config.yaml
n_layer: 12
rope_base: 18000.0
attn_scale: 0.125
init_std_qkv: 0.0188
MLP neurons of a small language model. Each row is named by its layer, matrix (gate and up: input weights; down: output weights) and neuron, and shows model dimensions 192-447. Each number is 128 + 32 x the weight over its row's rms, rounded and kept within 0 to 255. Numbers have three digits each. A neuron's up and down rows have the sign that makes its largest values positive.
Before each neuron's rows, "fires on" lists the tokens most often at its 100 highest values on Wikipedia text that the model never trained on.

fires on: " |", ";", "oma", " of", "e"
L5.gate529:172111110139158108078129163097126125132131107126084156139081117093132180094094121130177092112122115155138107133126134171164169104127113129125124111113132131123128178118139087087149090116135125118088146118090140193125084120107182148168142093186186173171149155154082202125133214091093143146095166139191158136155109136086141119142176110120103135099173144199144110124121120142133133144171105101087134101132139086104134160119092109097141135092119138150066126110152138131128078132097125087125165124128117090117085144205101136095084112087182142136133112103133179131129127140073054120161081095143173148141203103163090110071089134065142112066159172176109089141108198167103099134168129103065138154142111050108077159117122149162135092148130127133129042143124061133065089157083115
L5.up529:086150103106127128117115132108105174097090101080090175136125114131133108159130141151135069164187174134161102158126091108114123111104131081130144157106146096137145161103086080160128164127113214106159152112141111104095051136145132126104097177151114121125168135102051128146133176166169124061111155154136201120086152105124139110137162087150173105064160121169131195184124157130128128114115160085166084161121108146111139134136058065120118121111080171083108080182128158212160153134149172136118178141146147117108112091164147163111069148107163119137142050158115083164148107116188122185141123093117103101078140105113118076131133204120103118143131103170007126116174090154131179133130135105120108107117168141137161064146090117120127121140166100204209144131170117186058179155061134
L5.down529:181119122169133058055132097144117104150140137123121130149082132109076181088127149145161216065095108101155119127143139158137141124150121185059108114124071147128106128135160107115219093134129089146059084139050094159119144139123131148136127096180140143169089157188152177076135141109094126182136160138125097125157117140124110130141154155148087156129083105143149069144060116145148143153177120136142126163140170072130093146099164176126132140204130110148109149084097120115123091157157056145139104134077128123092132152128110116142138112153132158092163131113139212121113148175048083115119100160141158130139197116151106117121144117092128165110136153159180118110109152139069109142134104145143090201131076109135059158094154127162120130125097148105168070128074093102149021141130095

fires on: " |", " out", " in"
L5.gate163:181094113105187107176180121123160124125157102101138142128106154132155087134148122130131152120141065113150107095111096142117105116069139116105155132105132101096171116154114087151102128114193114121146144185099156133112142157145123161103134132165164170179137104080132115118165139089101126124095114137146135069167110143177133137167114182144103129137192148158174105064139169167114131123105093115131138060162140102155180111134158149101229130075099138158124130137131124102124075101154180113105079121113085142085072101136125143145162109031144036144115185140140159226088110103075149104130096203173104166187105146154177144129160107136121121105127154119164128102080125127133113179050150145117068158080127160096128152127079139118150121066126068059117057097150126143200140143182107
L5.up163:096108109107123093097129144120157148135138110095144112113123105158121124104164101157157114133126083154094125138160147122134122100162100157106074064098099109125186116068129137159166162113150105071134099162126081127111123108120112143098118115156157202115108094167091091135147107126119157140153090115133129124113159145183133121127087133128073157124117073134155200156169190176135110152180122146197141140154089128118119146135159128120161124121141113116145133137171111181170147100114186127086064129166180160130099141113049115091122103199164137109177103110064123142147115152121112124169100054128123118145089120111223106127160068150158135101119138174106143164150140108058157102185105057155068124131140100137151109138129174076137123124140108136155163186131112145083087122137160
L5.down163:119108152132132148107129074127111089105140102139103164146104150122126117113092166053144169135115155079141082129072091101095131149077147109125219178151132164123115132173120087086063067131105189179132149131155182162124118125150123135121146131111108099143138178092159182137084165153125108157170142126143103143165093148100113141140183125138161136108188138102103113073137148091142157114117130145070158106138123135118137106101128135139149105127118134172087126163119138126084108097139090137131183124103097131148143101133216162127157104065066116109099130148134114159107149113147119109110160200088131090118109117128106169089149192063132121192129148125108104072112118180195061109105167168101220056109124157078175115109110107171108129115122111132130132083105141132159157172102075

fires on: " that", " and", " as", " |", " *"
L9.gate340:092119124095134145140136149131129146149091198108134136091163115173140183119143143151149094156136088163135122107141081116143184117142153144083076164084145151132100076163185054118198120070196083170114137128059142152105179104079088130141148149155087157175145149127131092106095181112102138100125098139164065114110170187136087117151180124139128106132131115138133141174132122125088121130081126113152203093188113040156140078155166148078089100084143140211139109143072159137113093100164148158125100174150155112072169123095167079053083193155085163085155176102143140148143113121141158086088170171142113108142136099153156116162174114171147082178149086128127212169160185109140167098146112129050105138157139164051129130155127114115115112164104080115159114153134152093116138160136116
L9.up340:136107089115101135128085131062166107148146125119144128082097108175122153136098106137169087114099093134138119129087138149157137092117169079151102098170168082107093169118148152121053160111104113132128145138100128049060071152091178098120173122138153165148077156136120109095128147084104091133098085127150138086157114091115117188157121131138124109116087158190107177094126182139136113152131133078145077136117119131114138128130146120145121156080135080131061120156143154114160116047074104123100144174079140084111072174171170187073102088123125088154125123122136046174142140128150080146168158041154127153147141170134139170178094082125127094070167157143112106129088210120141117173125126131165116142087154058136172130137074141201116208160154118119087111124145105148126101154109119
L9.down340:095117156161127135106132130185102195123084143176140152076116142093157151082144123152143151113097127081146153126157085072131137168154125177107137117113092164128123031139153097140086110145120137145149101111126119191148150161104086153160132123109155127156126113151140120178119161179156120143131109189114145144091110154097151095095153155128169118159119074082104100124137100131125206100120143106084092142160117143078156110143151141118138116184132083149140141130128117145117137156162119133146139132131138246147154130078116074173100153123085093167141168152113145110127123076085121067112153147121153127131131103139151154107109126077116102143099071107128191110173090135125107067112122093081109053131139156147102127129184114083104095062104110146191122125134119092151117121202115

fires on: "th", "st", "rd", "nd", " December", " May"
L6.gate253:109173130086150076123099126176161140168167119148071079115150146123159101102118109118140153132187154112114120159154115075154200166157174164129120183131145148114134045153092058115087138172092244191189157114086148133116121147127151121105157171126122080188079099137101124121114081163174127132176178146122110105152101119131124129112093049160169045131162137094081115178103126105145124134117101168177144139106123189116065154212135127156063167120105175122145078101127101160115121172147122143106081144150096176111167155093126157127136143176167170056076099123160109142148122117127188088082111083152100144132076104118118128101192148152080131166135125159102169145127118099157079110137148125174128085099030145198158152107116107100090123141089172133125153176111126176116091094140139
L6.up253:210129129105109082125079127128168131133181077140115121127085105087087126104065082138165168148084098114153127104101092110091091110121177110115158161113105082175169115113185176140118113169116110105144112158107140114137101196087146160156102101134151109157144118159129121085030142164137116166112121086108085099101152128112112112181131115107089111109171160131129099083145174137171082153093112190132036066109115151163119139125156110129120111118116094096106085058145121085163086114107145165093116207114071135128137177073175174123117052154108098147103122177113121156149111164078146130089177176165130203158093108151132189089133131118137150112146164144132087150108169088128080125121130101119164165101088114138136175170077083154091086140094112153067142207136129122201139039127100
L6.down253:150148116157123092086126126080104153085133182134052088153077133130113121149150160062188135145150136119128145139138105184170131171104122171163192124122130135115138136164129154176151107098117102117143156138149093098080083117152123150074168167116121146162094123058193164129132165122148136138092197141142149096166172118110141136095102154127134166145108125109118124109022121123125077131095122126102165123176142085174104154110064129108140108105108151158169118138060146128144116149113052113043129057121137113104101125162079069187175138103110158144159088116156162194131182140179144157179124117154169172095178172091142151075133137165165160106163096079150131123075091173165090121121074167101125127158134153109102096064133148170163072097171144120150141121129145107111089172134160

fires on: "th", " /", "st", " place", "nd"
L6.gate743:138097111077129133127152112159125116129123130149127115073160197113130140078133104176189128156201142108174092159173089132065175142170137082145139158126097145125118137098113104136142119154162231196171106172156100123129092135138107127117086180171149101154080089153112140133078093148079102113170140136147165122111109132156086085109169072121140069139095094051130104162069107191188135109106114141138119129114117113118103167136113094169053137112120196131160080126107113128139100184180114127120125160133073139132144105100143152127089149108066124084099102137151124148084116161177142057086109155179136133152142129086115093109161148102179163143133140138113231073120120091188096089128103110124133114227102088136201106103127134136089070140145077185136185090124097176106176146150185
L6.up743:142099091111151127131070093114125091167193149123170122058086170149114100121134121117186188136099123085117132128193064131055072151182132115161142184111151115136139154121141118161094135184145136089173109115148124096091092130130136143133076131101095108142095092090118105106091061150145124166113097132159134030122154125146161111162181102084108165128163112148149123102149101166194051142121077103166123074128172110148125143101139114124099102108063102160156102183078144204158124168144147158130175166118094140117143131092144169144082097122118088121162098174162088136093118146134107121154100134158156173129105134199064173091104163081121158090172124130148148133093137144122114110155086113157101110145123110128129148139180083107068088093154105178119114116143102141147155179223145
L6.down743:156127166096112187117157105164122141133185157106122141137133128079095083184135145067066157139098114143123161065096129164132152125165146158160134097144194123118147097136116171158079116120101123154140170163161122123102154076073132158107141083057138183162081111136155089128117167104128145131116187155093101138179166090141157126118100139161128105185159100116069088111093162098066127119092088137153152112120142079141117136118110118113123147134178163126110112149109124094114089132129128111071147127151107143148136164119116132111140156150135099154081096125082132187163161140176154207121125135119095103099115093070154110138125131151085082040098137162093110122030146213106127149152152204096158171115091127113117162131108146149172123143189159092156153147145087165123127168127089

fires on: "'"
L7.gate299:146147109150118105164164141100146126106105122092119114163129160070096122118152146135086099135140191202127082175133113127129172159169119113131112162117125121088157128098140061125146142129095114106071069157100098141147078106132108094095090111088118166107083155109116059168121116140079044145103169120149082142144124135057129099088135170167173168164172134097146120142121183164140072096130123095182129146121166138086096105125152075166072150171122187128080127121145098218154146175154122180118117130091174105128146140091145127130100154117114141090129203143181063136150141133091106137120122161088150105138136153112091150126108170173147179149091101141090088076106157124132125154166131128128152135138073197140138057150125072110088158131119107141146100156123134084096107166104114
L7.up299:149085170136123135129090116115157158087122132092157148115188139097038113155159144150141099147120114170114081194157116144123085126136145085148147212140111118127128151096137113143120156108135095130119039140106120144176109125118089149181157137112140135118153173129155097128196056165076075139105070145118104143100082145071136110149179185065178214130158128087138112115169186101127086093124087071112148171150155127129181083123159113195071178092103192048090136097075102158105158196127108181157100101114162112235144172132132129145066151154114102157140174167120148140143130107130072143124153118082091161132123153117128164102064108114168204139093114125125116130129162160108168144143146101125150137122128096136090098105147065107144193168075106105096066195132176121092146158105152
L7.down299:165165159102094151093110150196122101130192159143159104141091146147128082119086173092150112086136139111100137026110148162114195111156174112102123125105111145171100136118157138141110083162106141152117195141178149134139164147167171089187131145060079186167180133075139192096100074108161163153153157153098129115139089096134113142149161174166089129110106138149109089136076116119183181153110113189100166116080090149095116164154133110085217095065176077128125138175114144112093134144096175118118158130141100193095179147132142175182177145171145147107083101138092184093100110124163154058139134129142134138139078110127170122101173101071098160139136173144117122128149114098104117117086144113158111205118173137127110160162143096141149128138067135146114110079137155142096104160109101

fires on: " as", " a", " part", " |", " named"
L8.gate585:132124136170148112119143051127107110206128138104125146095072064122147107165126124064148113142124115086133134154156161136105147123135183117117106109132111181168128154117110172109113129096216119115119174162126118166139100137111151081090154062108092096114168090174082187109152114136151093096209158103144137119092161112125150121091142110144166097127117204123094120132165134093071116159139101168119141089068110166133172145173113084063076124151127085102105158087133216181181147063174116095091112169182081128097124101062096123216116120190129078146108069172084139085104118141144174100062118140151135078130165116082112105159128182140125114144082116145066132176158077120164157103171193102125194079114173152173181107145094142149084174117167134144111107093123162070117206136165121
L8.up585:094137125141095113148153103128103105148108118116181146088103107095112099106077097163132113159121103192056155103126180111127096112169131080137142113162146095153140165103149146180144074195091119142121111114043164123142134133140056099167146099097126140108112180171093105103086132161118121086138142125146144151073116095115103146117101112123117126171108173123182160117177091087167161167125110163088140115118165101174147075145082130136103187135170130116148166079206138132097130111103122100118087110102102087193118076121059135191105114167035103152162113119108166133157120080126152089205098131155075133133137132143141112153147152167082123109100136141130149146088079111091130172165192140126117125097180138110125115131100142182158151150126081135091116115116144153163224149121177
L8.down585:116103161117086104121144127163102162127156102154140095101169111078154178150181180144139091081110136123119107141151125120103163085055167129120128164078179101105138118108142158111172119133081063150090216206133101128099149161071148150172158141093168078172105104136144091145091148083106191065181058107173126099139158137168127102155071196125084098124148092123116150127122106141136135203109153071171110141103130164126070171115122108128106128083161131139109182125116148149157115147110118157107148150179101085121154123099143114124148106072195117175133103130104137109103109143082123178105134145153132162111107194101117061038155125100132144122111170145145100066132133126114157096174137097046110136127115126118144121144155160109138104135100125143197106192148165119061136108116060

fires on: " as", "t", "d"
L6.gate361:117117116151145173155195083147151140128147144149170105148129076143207149109118110154133162043119141146124127136127146121118140178140147139115143168105127140106106139193093138147164217145156146147093163124089087125130152080120097149095028143142083092163161141074118123109135127112134127127093129126209078094083110110094108112137095133126141107154106115149118140168165146099116089109132123128110120125080068139096149076190148094044140156070149088128174148126162156161155145128160095140114097144132153101071162108127133142154103129130114138166156099123157149137180188147058117079082170167089155127134150063068144129127182113126098120174114064124128112098137125093150185086145124155116107094119110137125124106129181142115110131087157098178112056125130102115176085135141051
L6.up361:141103114105097082161164171111125125132078136177145112088168088153136134073125141093074107145151156145146125120116176156123065127077133081137207139129101118113127117054185120207117104128101110106154108179121085123172125137145113134106132157166122121128123127203094160080145119155137135154131126109092165101122152084088155148157078175151066107123078160117145150143103141112137117148143141168122108129141105119105105135164117090127091171120143078106167112185166100123112137150199107124151142175153177105047088095101132163166119150111130148160124096184102069152129152112082115137118136097179085122099117115081175143127134097140166124104101210110104124102100112063146084116114159178117085136132182136125176104094178149158048143094121190135053047113108082151170165081102096
L6.down361:147156179098135165173073164143128165166124128096163115125097185126093146131103155192157169126109103104077112184106086163143146108091087096113068111113127142161100138166084154073136132108113123152132186155141125076045170125071176106166118098128109108111141101110158169149121087113224118041110073163166131120190094171139071088112127166082108142146179129131144125138161112175082144115178116169156031124126152080110152151132125085150154155153193196124120137164076132076154134075101108133140140079096130163130114136100124144096136115143102125106160172122161135065116134132099147089137160137114114148149132080106119094100129156062148111169079108170146123170105072121072118155174107087128144178114158121107105204131177109138145113090121096154135162129146121144075114167128122

fires on: " as"
L5.gate225:124094075120140156169149141120173095127099125147218117103123105142107151138109119120046124161123113123114157162112129082175149118064167155134122137143079120141114095158120110119141152124214105101148145095096148136093120123069105115139115139157167120087090095137134065064115156113127141118126055133149130114110096138119107112138092158112112102111097106163106153111142121141095141192126096151144147121127115149159121125110105111130087143125089096168155108136123122109175201088136123084157143108175077148190150092100121159065101086190121102160121127171107130176095119151134154123173160149106084128157189091106127162085131185153142087135130119219124094103122089094097077099158135115121178120186146066138101130131078114159161134067147074194161129131113151086124102175134138
L5.up225:125128122134167118119173115154130103101103152146072126119090149157088127141141141146129130104149157118136117119106162125081138113148134138140107094102123104092108164148123114107147158186098084104095119156097075126130091134143118134150143097078148111175163193157082142136170196141116144108112097134059111127049225181102156118163061110169126124109118142121182112099176076065126152121164171106080121181155155115193086159109110166112135194135087100177160124191165087204146201100174108186131103119153124121094169085151150089147095122126133095162131132068071123150159143091158112064100121164128096136107118085127130106135129118134139120137161080132122156141138088086122169158096083122091136090119178130116125128152170144155105142114191121129139075092189131176130116157112090
L5.down225:133069128140075142141131171148148126123104115127174095081151158123162155105126104132117105138139113123112129158099165130105156085070132153110120147176116169180099069093093180171192141145118108180143120121164135119089152085093149060088099128139135142122139114070157129141113146155146157128142107105147126083187135121134161193092132184087097135141155152151195133195120118151147120105118114098162130082081128174108093124174157054176081131102129152078165164136039168121145120102102137058131181186128171148147108167091127148129072142131143090130132134125131109108140096103107087173130105156101114174188136166102075127112123122134142112128135096118123122106099111157102108111188116086130134005154124065157112132156127136091132092128074135142165188173110134140124105085147111

fires on: "\n", ":", " |"
L5.gate752:120119129077093107120179104050141135086130157111112122090120124146182138148136117098066099113144148057182084160175117088130107154097076096156092124092147142114161184155073118133103125118156123126146130139128120101087079108147131101091141133153128151127161167087113105186113154101108206119141133146116193169111155103145138091154113077130123116090125155191077130098101141099138161131140133062158154104125120158081086139133081159128175142107092156082143137157121149153166114116129077149114156108151135164068127143153185095118094135080159110145140090149141116135127108112173106150151120155132161093128075095159133141105128137075139152023135143212056121104127092151124133148127147136125102081117190149140118116132185103142097127146157126105100047125151057127034135135110168
L5.up752:105103158076142131113130152100105177152078158136131148142136152120132123103168159130138175138147115152194181156183146117125107145163076100119050154124129126111108112141088082078189135166144154105196139093121160163133108131146126087105133134096096092154137128105119113113094080099069153090115122169143179119161163116084123084112135097106112146116128135145137168159076101077132146088162168113178152126128122107141086169124112122079129135116097180090164122130138152159099135166131116124137122082148154156124097088167138171136066115123125165089110099053120137116098116126122133110106118093200133158102149195131135122140160127101062225096140154081091147101131087130145135136118129154090153118145106115107078160148182164178137167091166193142192152122129132159076095120111178
L5.down752:106118160133147091110164080200132138180146116096111098072154136103133132107137145100135083168182098147142178165123142154172132140187118113117172159177129113172119100193138127119086103156159095188112147108099127137107128068084092153132138148133105145112140059155159112124170129146171085164141128138157137146148107162143162124069104118127120162110147131038095083149127105123092092209081142163091146138162122082113155116130135178166132094122151147161138097108165110094150178123165179106168140114077120145180180160087103122111114170172136175144109174118205096148144176154116165061133149159105161070131147104094145119198172085198150073100140086137130136156142186156153107149128146105149131182169168153145186141114120065122099071138135125100158114152089176064148162149122120

fires on: " |", " 0", " 0;"
L5.gate420:100087133168121170143206133103173066126156107055096149132121158126090104103066123082147160133139086106121074133150125178109116102134142118112152123154125124162191116137111188161111039175112080098092101183123102094152128180140235144142178119163144159173114144173099105115115172105134135152104047125097139150153114081139148186114065111125125112090132139144152150137093151091143075104067164156127107103105093095152087117149114134113165120144147107109165134102120101053095093117106070121116139130107091162131157133130137148174148100085183127157071147128065143158140118127132141124152107118089089089143138133166139124114100135077127146125126175086132064138162121155158160136114151106175149153062125105105118164117143104157164139092110140111071080039092118161137156144116180
L5.up420:116137137098102121112129159118108145126089127146091124126136112177147145135147154125103155113101126082125125159145080121071124077090107090151062146108120116083178143156096137166127153162149117108185084164119119084085156123099170081106162120124171154130147109136134092151060134160149251127125105154132181089151020163181115163146078100117098131089117121144110164135049106091144112103135123135153108125137161164153121187174058124141213109124125112089189153190101155138094116116126105057113160105144109140096122104119145151106140116125164115141148073134105120180093113126172158125073111145139118105188111149136099132088125137115128154131078129147114067155168081092096159104115100162159116083085151122160142120118114165166125145145129080181120089077112147138165127131147162
L5.down420:126078148131125164127098119126131054115167115115111159143098164125079143107085122031113097094144131153148110048125102144143121140122155206095129124149141114168088125110096126133107057121095128102128153105092154135138080181163188143150161129150124137169095107187136159122116104129129078127108112128154100189141153106112178117110124127222144095139153119107116120129113136102175125109134153150112130128108129151072128100113187099138104176181151168111056134089128102086137108116140126174138093138047119092160135116146141146179176116095151121134121143136118100124103140087116051168137152133085118157088142135172104139160130152065108154139148114199131095119078124210169101075172197065188140099102093152102158159131180150137146137095100148093071120094160099170064109145112166

fires on: "s", "'", " his"
L6.gate726:135153146191130167165094143116126121127078100143108075105163134086117114122143101145080136080136149154150178137104119125085133137130173118088146138098201138091201093183138126103173133148090173138155068121122152171212183164175120173112119131122131133116179085135142093084126205169126102147092155180098160138133149112112167107090155163133133133076094147101092097142121162099120119120107105138128163155149144139168122096183144118170108110122183111127079131091098091101149137104174131177108122131177110084147105078139128116119143151157114145162139160131073108137092101119139133154078168160084201132111093112159073140103112116097190108197145127129113128092116143115118118164130125159186119127126153153165152110108152140057117099179121114220141127109115129129146153085183194
L6.up726:106143151137088145175111192138114093150044132152184114139120108067117109116135096153080114209161085154165144128151116132102096116099113110082183169140138096069148125160165151134132145124162116115128107140120117164144155167127096186122094191151096108137145147127126159130117198139131121184143088148142157151124126138143114153097111189132127118137094147099095137155139155135096033184083108113171129117118145139144148114158130110191165103132133043112170103093079056092118134146152045145122141123100115088123151118131182118141181094135146108146113166165135122170104151097116144124138154125111156239132049153107160192062078114113180158101125140095148051138119164074046121131084128121086124126120131089131164121124138053136087104156129105129116183097120178128127200147114210
L6.down726:132149085134124195165086175166138159156119191146113157081140106124134116150159122129093136099148179120134132195165121126080141143115183122160103152103165094138124162130118148202146140114114095061127084114153173102199170247127145090128100161090093115178164138125159122108148075119196061212115084122094148135123132128131176117119178134089151143140124156091097136128130134153172177196075053088150132167142160069075125135128166136088144156068182142053173156175129127123132135201142144150102146109075084018110093139159116110126182130120121110137102125129133106128128101125124184191137102136076120089210165151148133076145162170148105140111064132142095155126115061116163130112122206114152109111067132175107119086139049136140146109108084121176123112149159128176154133091065165

fires on: " as", " ", "\n", " with"
L9.gate552:116096163112181105103096138143145128149165167141113130103119088125123087104120125118176164103122106152131160036148056102118164090188137134126111067131154141168108130110119144123117189183115120137058100110133108167128117135140134103205166155133165111134132097173104073127095160128087136125133178154109104168125143099153162059067128090134215128128104105171084080130094086069116139135138172126065119128112189143136117180182144136126100194139092104179161087092125056168086153109143113134163106120148114110167189105126140083145105134080091134095161074141128130064160102085128118138085177152131101085161106106108087130081112180120102129178075109148129139064089120139092141076129091158154126116128128141134166137125128158139117071111128162110117098138132124150157143094106057
L9.up552:062114113184148087142143191080103072194091120140103051093071087151126134110117137147139158151138157204044147120083087126093049119121164162153127076091101140170078152130137173059167195149092147123106137157089161098104128119150134093122163133108157110141109147123119064106150202159098068172135159070165114145117152145099104077093081128097159129145066165127171106170121109100135113100118143120115109145108128106116109130149163141094125110100086069130127106138156122095106135086110102187152126122135146170163131144145094127153083112071108169141092138152139087064143137099134106097142141160113153129127149155119154163120145156110111127170103144099133109127114163081132129095106138131142109143140104174126115137110141092136106126190147107086093094197094161140201140122129073
L9.down552:187154153084145118119139125102100144063129091067086102072141145141089132135093110076107142090110067106152067113173118237128103134129045120112108181123066108094113181108140105183139070093141108169160149107178109075161148143115174124116108120102178136079079140133095147138115078173167144053169124164124126071114159151160111151098118092134106174151174123125084184181163120160105040116149123076154124154174117186128106146134120119134139160079122177114066162159100180103181114112131105128112123120108153151160133159102105177133141162099168090114086156074107133121092124132130077161197177138095077161188090128098145124101099094113137085144163118154127056172095127192137130122172104090127136193149171104149122119194107130095146098152118140192147095105116122168080133196153097

fires on: "'"
L6.gate19:114134089139144114160112121071113114162106065121108091128165115186106132118121145096135145093093212123122095096166120108149136186138111207112148114098192191132122143120138096085159123113091178097138121178089124125106123099140207140092095111130166156083120120159122104206124127141075120112089103150065086108121150082098122091144090145134157152175196080157099118156109145153135112119167144079158115158072131192108070106221151025192112086185169160103070152114140129135177124067123131112164165071118176144090110122137104066099107152138174172159117156119102087155106097098117115120049166095135128099065081137142109089125136117066156147151157140204050094108127101159134165128083125102159081078154069188161126127102143197137109155127154120142179128144170124106120097125099083
L6.up19:150130134159128139182126174138183121131148110136115076098111117161062162117096144096173169176112121157068110120152088150097128117162157138108201084139231100098125145098144158106115129098141158128150079154143103139082112111110188135145134089143174119139091144177148167182137130097117087136077115115093183186102120105128152129114110195089126208133156140077117106144152164145165086155141082058122129120116064144119177069163160099202103121152189105097089149121129086172154107093127105130133120131124113082177098179075125098154118092097180110152115156141103138146076138076091092124109151111145105171117077133134089135109075059109161170114144103149085103151087171158115188112110116065141116138179107170139119084117129163145111168175140163173125088145116111115159091134154101
L6.down19:087151194132176147150130084147128148103142153075114191150131160137094107145197125171085105144147135156143140095084130143119175080103149108110103123138105154078150148136149182175137136170122165121135185092156166140119163170150092101118141111121080157090113173090090127085123099152164070188143168160124170130166102150187132181111176145151101095124117129149141122146113135128108099091094163162185137178112132133147172154104141153073141142085117134153206142164114123113146123084140129141091115203135101141126220104120099187102109116114062142089127126154142153058169109097171162111165052110129128133147146151154159137187131161207205131128106140103123185146171116101126115114179156148124160118113124099094098161162114056098134106162101144124055120137124119184108134127173138

fires on: " |", "th", "nd", ";", "."
L6.gate327:151144113067181162130115143145153141134199123154095095086138117087082109100126122136175134140133145146063140143077095123143131130092153133114162119115148174136092091127153143113155116161134210179146049109138161110155092135114050134137157114124146066113051101181086170143107103099119093136166116126179111110133088140157134071172157116211100095153100159151151125153054123080146077131178103151173207116096135149083143149174146140190100093169147149167165116113133139139148162125163123167071112147175064142123159169100135138091104152166135064121107085195189142127126137155168147118179114120155123123138107067078197166122149156150103094113052157173126147110162123107142055113107189205132129076130129109142171160121149058147102126119102117139092143149168118120082161124096097
L6.up327:101092126081120096151058134137093135115151143131175105138115077145091204056124175067118138071126067121161126130146128160100140160136120129098145093125154106181153143149063114112130093163099088096175165175091162104178098100117121140138092145143161075164133048098184111139106087129077097189137155101164118071111173086110100152146060056089130130123121177074142144138127115124121096116115170121174185146091155106090156094159130144147151169128193154115135098171142143172094121136079146116136162184140099172122107125067153152108124140130106152144105123090067136131141100093161165115086123064115126125119089171146125159097150104122096202122101148133129169116105090187165168144077165108152135146124110155119128146175130141091153105136118112130149112179112080159137150104192070
L6.down327:117132154147122157175134103137114072094136136102156111118171178089088060123177136132169171155147174154077158145054133171161178109153106182147142128147136162099160093166192167134158098129134119136151192088103154103073117132155131122109173157124070117165137151127142128139150147134161137102126115119090158120137140097155138118100077127161114136095131165070145158080148155144125128130125124175108077120153176122178092131098114158169099109156146169086102096103115191108160145100142170101047141102110180128127157125130123154140138136119211074144078086156117140186104204182068137113086134118161137114120153128025107145103061148137127136140155114152086030140129100163192108138102086157172108053101101145102123135179153153078123165118168127106125140092149167113143172112142119

fires on: " |", ";", " 0;"
L6.gate152:131142154126141140132130148094125165133132091104077135129116101154141133106094151148164105046155119138185098062165117077146120111044150132123117100145099069160149146100137146097098082097150153127158157105145097129184083068156123088106135176157141109120092075092097099160134145138173097157106228120122078101080098095139124144134129076179101085118094144101107143140103114091133096120088150124116135168097170139065109090128183114163111107117090133116062184175122108162134173157126159145130198129214149163160144114130146157114101159138130131155126140159072055143176098152109145158109096123142132048147158255089181094148137159146090108115124121162100121086193101137159152078140164161164129087136100119146147173155125172078114097131118087189190119128173133115108164149116104
L6.up152:112087158095176123169140088081100138113119103105137130130081170154123118132091139132162144097162089117173090078137079124126142079090180083077147104153110058109146164079153125093116073145153095139123116074182119160171079128095117027149171079130187110126054100123138115141146149118158109156119131118126088125110127129117124168176108084181048153153162160134130162122127091085132115135104075162137145160051136120161100060075126145137137162137072112107078174113147098116165097166113151158080191137154119147161144146110135168171121105124150084191117142136107105161168161139076151100148072120166141073177175169108243137129053154152071111102125135127143120058144131127121149053163151169163134124128108144102144146173125095109123130130092122135113097141088103104135127135106113
L6.down152:139127166145062134138097155179141164195119127112111171081122140146144166097109099193095129132077187124096153139084110104120157164185104159147105134094142161120093170117135135169141093122103097112121143202107161152111187169174120142124131102150162096081152190169123165112112076139113106148163068149106105104135130161095193108108116139108123149111153121177115122136146088170152130092161114102184169164164122195139142112102103147066108114098127063119120120108122086116139103103186115112183101084143091103217150134158161124133158136151120147122074173126134098073098135147195122109116136112136201163166169108090115138172090088127097101136093122125141106132109145159110156129114128166192153144100160098139014112103100084198102133106103149111064039110132167095124143120101088

fires on: "\n", " |", " "
L5.gate275:128104098117100070122144131087105105147097085144110163117128181094165101148104125135087100132091054120152120097172037093093092069087160160106131083059100126172182131176179141160093129106173003090114160144142170112121133144168105120134140068188160117123143130173126111116098103082080132106099143086075129131184141107106087171122153175107191093107119150180084125109092153158130131152116091112131128115135050096150171121144028148146178150126120113135168131117063182104184114125084145117162159087087078101049111136130137147108127102111123155083112111135142162130105113136166147126189116111123159200119234078134177163157105144124094099084135153118134113138145153113137115164078123126144096124151225151108140156127118127153185156069141142051054138141118106156145160221073117
L5.up275:094132045109110123154133131132079104160112144172137130145112153054167107146162169096071135130149128120160178149113105112081162088086158116120148155076111100142151115144104094117116189136155114157147140151196177077115148132174186151100095128161103154099177083165146055126150137126113220131105075122111138128134166169182094102131127113096170107133093102167111152157085142158102092140124109155189155126120099128100080159111095095081165150101100112093178122091135147126147088144125149122139235142101207165092108095118119106069097076157160129121140081139071122141138123159167169141156116130166168159134161108112145163142163182147138123141088133154117090183118120085147131108145136164112086086137173138095149129141108153167123099075096144160127148093153139104103111173128151
L5.down275:160128207036150105087119162135151135135111084080106160165164099141134153059095144104122128094120180124161117101132158163192118114123119155127115052111146116171120104138134132163140100098124113079135136079081091137149118099126095136101136100115174108114140109173120175149144076107144076118183146085128117185157152121045124166115152158136059140147154146156109079115126135088111188137124161144082167123183123094155240085127146134159126079094182147195099097088106151066078150117128154145128066085102080119098164173126136114157136142094085240125132127134175109120087148114138124112088142135158157093148123105124152137133090102094114168064172144113148217079114135179140168093132125074140184203153128106144171127106144120145163124096117119135101119177129124123133144135098077